From a checkpoint of a small transformer trained on Wikipedia.
Architecture: LayerNorm before each block, biases on query, key and value, attention and MLP in parallel.
MLP neurons of a small language model. Each row is named by its layer, matrix (up: input weights; down: output weights) and neuron, and shows model dimensions 208-303. Each number is 200 + 40 x the weight over its row's rms, rounded and kept within 0 to 999.
Before each neuron's rows, "fires on" lists the tokens most often at its 100 highest values on Wikipedia text that the model never trained on. A number after a token or word is its count.

fires on: "le" 24, "er" 9, "fer" 8, "and" 8, "g" 6
L8.up908,175,233,161,203,176,191,231,129,141,194,259,193,227,170,185,205,211,133,220,193,190,174,216,150,251,193,144,174,204,228,218,179,202,244,193,176,225,265,204,124,112,167,227,228,239,230,203,212,195,179,285,276,258,225,218,192,265,261,220,226,175,195,161,179,138,166,229,218,216,173,223,195,252,135,190,173,232,173,255,125,190,204,184,230,220,213,187,219,279,235,197,131,212,178,127,175
L8.down908,199,248,193,133,313,131,226,245,248,236,159,193,155,172,257,192,221,195,247,253,196,231,260,211,175,218,200,289,217,145,148,238,140,171,245,216,132,189,192,230,215,258,181,244,124,173,247,213,174,219,157,161,268,176,162,206,266,282,245,212,193,168,145,208,170,284,222,199,175,262,187,181,198,240,181,228,225,149,167,232,185,83,202,206,305,163,239,171,135,219,126,160,177,143,212,197

fires on: "al" 12, "ge" 10, "sh" 9, "ong" 9, "er" 7, "e" 6
L6.up735,259,279,187,173,246,218,163,239,179,181,173,205,254,207,183,212,208,197,171,188,173,200,187,187,180,239,188,185,151,156,221,218,215,185,131,228,189,189,196,154,174,183,266,211,330,181,196,206,174,238,176,274,187,236,185,165,126,254,195,218,209,197,119,173,167,195,230,204,263,185,173,158,172,175,152,192,155,167,240,183,191,217,183,206,152,283,161,218,176,190,178,86,139,241,132,168
L6.down735,223,269,168,213,178,207,213,142,134,114,145,222,179,160,279,249,197,224,251,226,124,209,222,196,192,288,201,251,130,154,157,178,198,205,225,173,159,276,251,223,223,221,134,151,229,177,219,156,195,151,251,184,247,203,259,149,187,249,236,171,240,272,209,164,237,244,247,283,256,227,204,220,186,226,218,140,267,199,236,247,218,180,159,200,185,181,181,294,170,223,277,258,120,278,178,168

fires on: "al" 15, "e" 14, "d" 11, "mit" 7, "ed" 6
L6.up1258,216,204,220,200,221,164,230,193,212,212,203,243,169,192,259,211,210,295,189,170,159,271,162,187,191,257,183,149,178,174,177,162,188,186,131,293,142,169,263,226,197,216,236,173,258,214,204,229,59,280,192,220,270,207,183,120,182,210,150,236,238,121,205,229,186,180,203,185,115,236,232,216,201,168,208,225,241,243,150,217,143,153,174,267,189,263,166,260,219,206,177,240,95,297,180,208
L6.down1258,175,182,182,113,127,191,219,213,204,236,136,252,211,179,182,259,126,87,239,118,174,195,241,165,166,161,199,244,122,192,170,200,194,223,238,204,188,292,218,166,223,187,182,217,190,211,222,162,158,128,212,208,245,177,175,188,209,188,240,189,168,255,197,203,194,213,214,192,297,228,192,231,244,235,213,199,166,213,198,191,272,217,242,196,218,153,215,216,160,175,214,211,203,212,185,251

fires on: " V" 20, "I" 18, " I" 12, " II" 10, "s" 8, " X" 7
L12.up106,164,159,115,228,198,103,233,199,255,209,178,185,160,155,201,209,212,159,175,209,200,171,223,197,262,166,170,189,120,198,180,187,217,208,252,191,223,198,162,163,234,165,293,220,166,210,167,212,172,209,244,187,209,194,178,200,206,254,204,147,189,186,245,217,187,128,237,166,214,220,172,133,239,210,250,195,190,250,192,174,275,231,217,198,242,255,225,216,139,155,197,172,166,197,218,241
L12.down106,232,254,186,226,240,81,183,190,95,243,150,242,199,163,254,287,276,139,238,145,233,241,196,199,240,287,142,216,221,149,196,205,192,194,217,197,213,228,243,116,220,187,270,215,231,234,192,213,206,216,238,223,194,218,153,268,239,239,157,279,223,202,162,275,247,272,206,254,230,171,185,192,193,278,211,207,211,204,241,307,190,234,210,171,187,227,237,215,177,144,118,174,191,176,246,166

fires on: "al" 46, "ical" 20, "ar" 8, "ial" 7, "ed" 6
L9.up824,138,172,228,180,169,197,223,156,220,249,215,202,192,215,216,197,132,140,157,257,220,216,197,213,191,203,149,229,167,178,238,236,141,287,142,185,200,214,166,215,229,219,185,210,213,206,222,206,123,278,242,231,267,279,192,170,273,235,199,246,185,278,201,174,137,221,207,204,264,214,207,167,199,196,305,198,233,168,202,148,169,225,210,187,216,220,195,294,177,252,193,137,144,218,152,288
L9.down824,161,199,156,236,320,180,197,194,166,237,216,145,224,181,205,166,149,154,172,182,174,213,187,282,167,183,180,233,204,172,169,212,228,217,179,186,120,226,279,249,199,189,163,215,171,180,271,122,177,186,226,289,202,231,150,189,203,243,298,213,55,96,206,165,238,224,236,202,179,204,214,181,183,154,207,196,242,190,247,157,212,227,313,208,238,185,190,173,243,168,154,233,175,247,141,237

fires on: "ed" 45, "n" 19, "st" 10, "d" 7, "id" 7, "ain" 7
L4.up288,172,286,219,159,303,196,242,170,131,241,165,176,251,213,253,234,316,171,209,168,232,175,247,286,93,180,150,158,230,264,169,172,214,145,187,186,286,216,195,206,177,204,192,238,181,175,251,212,266,139,251,182,244,167,197,186,208,199,188,184,177,192,168,179,191,158,170,290,111,165,200,198,272,160,169,238,334,198,199,179,182,201,208,215,205,217,238,232,192,120,238,199,142,205,175,210
L4.down288,182,280,140,201,263,180,219,210,194,140,178,148,288,245,290,203,223,217,221,187,210,221,316,264,200,177,202,161,175,260,177,202,160,218,186,200,258,198,216,168,244,134,173,171,142,207,264,163,224,163,226,217,181,208,204,160,217,222,243,259,121,202,167,176,237,201,186,220,151,225,162,138,236,220,220,250,231,186,180,225,143,204,181,179,227,227,189,174,269,154,298,273,103,188,153,158

fires on: "la" 14, "d" 13, "w" 10, "ed" 6, "king" 5, "ant" 4
L8.up308,194,203,217,239,182,150,189,197,210,276,169,241,220,241,116,213,167,187,104,165,198,175,196,148,162,261,221,183,202,142,214,228,220,178,203,198,178,243,158,184,172,229,236,197,240,174,178,182,296,201,119,192,218,173,230,210,204,165,204,153,181,211,177,140,190,223,258,224,153,201,268,260,135,192,249,181,150,264,229,224,158,207,149,207,222,200,163,185,189,229,148,215,161,181,204,280
L8.down308,278,207,206,169,97,203,241,250,170,265,358,122,221,183,161,191,214,191,164,200,215,210,132,246,170,217,161,257,93,232,160,277,302,204,194,139,221,127,158,229,212,217,162,191,155,269,115,181,249,142,259,240,200,146,175,250,178,212,213,221,273,191,174,188,225,257,162,239,213,229,197,167,152,186,175,220,249,189,224,164,221,145,224,192,175,199,269,206,248,203,149,180,131,218,164,190

fires on: "er" 16, "al" 12, "ran" 10, "an" 6, "row" 6, "il" 6
L6.up373,132,228,268,190,206,210,209,208,176,162,174,207,71,233,152,236,152,214,205,216,181,209,295,191,219,168,106,160,155,118,193,253,209,134,214,168,231,152,190,220,237,205,195,231,263,250,202,234,215,184,269,157,251,202,191,164,267,144,169,194,196,189,245,141,196,178,207,184,132,197,228,166,271,228,127,166,152,221,178,166,162,184,221,170,214,164,237,150,226,245,176,198,246,244,220,204
L6.down373,183,231,191,213,268,224,206,189,232,194,248,179,249,218,213,179,152,193,186,248,110,186,249,179,273,274,196,244,230,198,258,124,165,209,242,220,218,181,227,188,162,250,198,135,169,280,219,151,220,239,205,134,176,220,251,186,212,221,207,250,196,206,156,195,159,184,202,153,199,144,246,132,167,174,218,226,240,238,204,229,212,208,166,234,188,348,195,204,148,169,189,190,258,200,280,178

fires on: "vi" 23, "ib" 9, "ed" 8, "d" 6, "O" 6, "ence" 5
L9.up416,136,134,188,219,194,266,211,167,222,183,135,269,242,226,160,165,200,180,240,218,211,231,229,245,138,260,138,168,86,191,233,259,219,156,169,194,251,290,224,228,213,127,227,182,235,270,223,217,240,263,127,197,182,167,237,220,236,139,194,114,248,277,252,178,228,219,247,194,129,189,173,201,220,216,109,152,235,198,179,144,253,243,171,210,247,205,162,184,261,305,237,198,182,181,201,275
L9.down416,253,177,215,225,291,176,205,209,169,217,230,208,174,186,235,182,189,159,149,169,138,169,189,191,151,150,118,181,204,198,216,149,212,241,253,210,180,175,234,229,217,246,225,267,213,206,152,205,258,227,215,273,166,190,168,201,154,148,247,164,263,179,194,206,154,177,141,248,212,154,178,180,212,235,181,151,146,161,187,201,129,174,178,135,170,153,233,259,218,207,222,153,198,320,195,210

fires on: "ed" 56, "mb" 9, "s" 4, "n" 4
L9.up758,170,197,193,161,266,138,159,248,161,176,119,158,155,203,172,240,241,185,197,216,229,280,180,174,197,203,221,234,158,277,232,198,89,206,240,165,153,196,159,185,161,270,234,164,231,201,245,211,138,217,140,162,219,213,204,259,210,174,222,168,172,203,180,220,219,199,261,132,175,152,219,163,181,189,223,216,193,113,190,193,253,208,321,245,195,141,115,203,161,182,221,168,173,129,169,150
L9.down758,215,230,249,159,144,197,173,110,148,191,210,204,265,233,238,215,205,155,222,172,251,221,224,251,150,212,120,208,250,187,226,232,183,201,148,201,195,169,230,244,215,210,177,218,161,166,224,106,225,214,219,204,220,215,167,210,183,217,240,176,161,208,171,214,207,234,154,265,243,180,234,188,244,214,221,211,213,220,211,240,206,180,139,176,268,182,212,189,243,132,267,282,119,273,155,198

fires on: "e" 20, "ent" 19, "ard" 7, "li" 5, "us" 5
L4.up1052,240,255,246,263,273,165,153,169,196,188,229,193,234,168,189,252,134,132,118,221,148,250,213,211,260,210,272,188,178,242,239,233,159,152,208,151,164,230,232,249,191,205,198,225,220,137,210,208,171,177,199,180,196,136,156,202,196,202,156,220,228,186,145,147,120,178,94,177,227,207,210,155,127,207,168,191,210,197,223,145,211,181,187,214,204,186,150,199,211,207,217,183,269,137,217,196
L4.down1052,254,233,220,171,219,157,226,188,204,247,253,290,157,262,225,304,190,226,237,173,135,231,148,179,181,208,183,205,244,272,166,138,237,202,230,176,119,182,212,159,211,198,241,223,177,126,222,174,202,293,182,190,257,167,246,177,158,181,184,208,207,203,248,224,142,213,133,196,232,184,220,263,169,166,218,208,195,206,189,224,195,249,211,139,188,184,219,221,172,195,114,255,234,203,182,138

fires on: "y" 20, "us" 13, "hen" 12, "ri" 10, " before" 10, "e" 10
L4.up992,236,172,271,210,208,158,216,209,246,142,210,174,114,154,220,251,217,138,155,156,227,316,201,219,180,224,198,198,186,282,224,220,230,213,195,157,64,226,202,241,163,270,168,184,177,202,214,156,208,172,187,246,201,132,214,202,195,190,151,207,169,271,224,257,203,234,152,206,261,196,192,220,200,160,235,228,155,234,189,164,231,241,226,214,171,190,206,244,245,177,171,195,218,105,217,134
L4.down992,286,179,228,204,78,166,138,228,210,172,257,225,141,152,218,271,205,185,209,163,216,217,219,190,187,152,168,144,225,267,183,214,242,204,206,180,165,165,155,219,173,235,198,234,167,162,189,233,230,290,202,193,175,110,176,169,167,228,196,163,257,210,212,208,239,221,127,200,222,154,219,213,132,272,205,148,225,200,178,245,277,227,222,171,208,231,149,185,225,199,120,223,260,214,234,182

fires on: "ed" 14, " only" 14, "n" 12, "tic" 9, "ic" 5
L8.up829,208,193,213,200,204,229,196,188,121,167,128,174,220,177,206,145,188,188,175,173,238,158,179,131,176,199,257,166,147,241,205,197,170,288,178,212,179,171,177,237,198,169,251,196,161,184,248,174,95,163,276,261,179,211,188,233,221,209,184,126,136,130,202,208,177,183,220,189,132,215,207,205,207,194,177,166,200,251,232,216,257,195,234,196,306,220,155,209,192,231,212,236,198,244,160,269
L8.down829,195,202,198,212,378,138,203,226,225,91,175,234,157,207,192,200,184,225,210,220,192,219,181,169,160,155,172,279,105,183,233,213,258,201,271,166,250,209,192,233,233,222,202,236,189,235,162,239,272,236,198,102,192,195,172,237,233,143,207,145,239,272,164,229,244,187,221,202,174,174,203,187,183,249,174,154,226,162,217,203,220,174,171,177,137,176,236,175,136,221,217,162,202,225,214,121

fires on: "il" 25, "air" 20, " Air" 15, "val" 7, "ar" 6, "al" 6
L14.up491,165,195,179,295,160,220,194,210,205,266,181,211,159,211,194,202,174,135,227,207,227,228,196,102,227,245,198,222,212,206,228,157,199,250,204,139,195,256,236,169,238,203,177,243,238,297,243,218,133,184,174,220,258,230,171,235,248,241,138,206,218,247,155,195,143,174,224,268,160,208,214,155,200,246,204,196,216,178,169,211,175,111,140,155,214,139,209,125,183,213,206,194,259,274,205,277
L14.down491,180,161,178,135,373,217,218,141,307,189,211,109,187,158,168,184,152,202,204,203,246,240,195,216,214,237,168,214,170,111,211,165,227,193,198,186,245,225,211,298,237,230,202,189,137,241,244,148,230,255,227,176,128,252,177,171,257,247,219,249,181,150,214,218,170,190,190,181,191,216,234,198,149,212,194,189,191,216,175,197,197,209,250,172,177,224,303,238,151,156,174,202,170,189,193,263

fires on: "ed" 43, "ing" 17, "d" 7, "tic" 6, "st" 5
L8.up1119,186,246,155,215,258,174,258,120,201,182,217,169,229,183,158,196,216,240,143,210,182,152,220,155,174,246,233,189,195,223,242,232,169,163,193,192,220,163,144,164,192,185,187,198,138,200,154,232,183,201,143,200,216,241,272,265,190,234,167,170,186,213,155,205,223,169,211,150,173,254,138,242,216,254,204,126,154,215,141,164,196,115,118,195,226,210,189,131,164,195,228,264,296,133,231,314
L8.down1119,214,205,208,211,241,174,248,205,229,271,134,194,148,235,250,147,188,170,204,264,176,185,182,256,205,165,185,190,111,224,166,286,197,232,272,153,270,223,222,202,229,176,242,194,179,265,177,136,305,187,265,205,155,189,150,191,202,147,248,156,203,244,141,248,153,271,214,262,177,220,142,154,198,187,183,217,253,218,184,213,222,126,206,180,208,146,291,185,247,248,158,139,249,230,206,225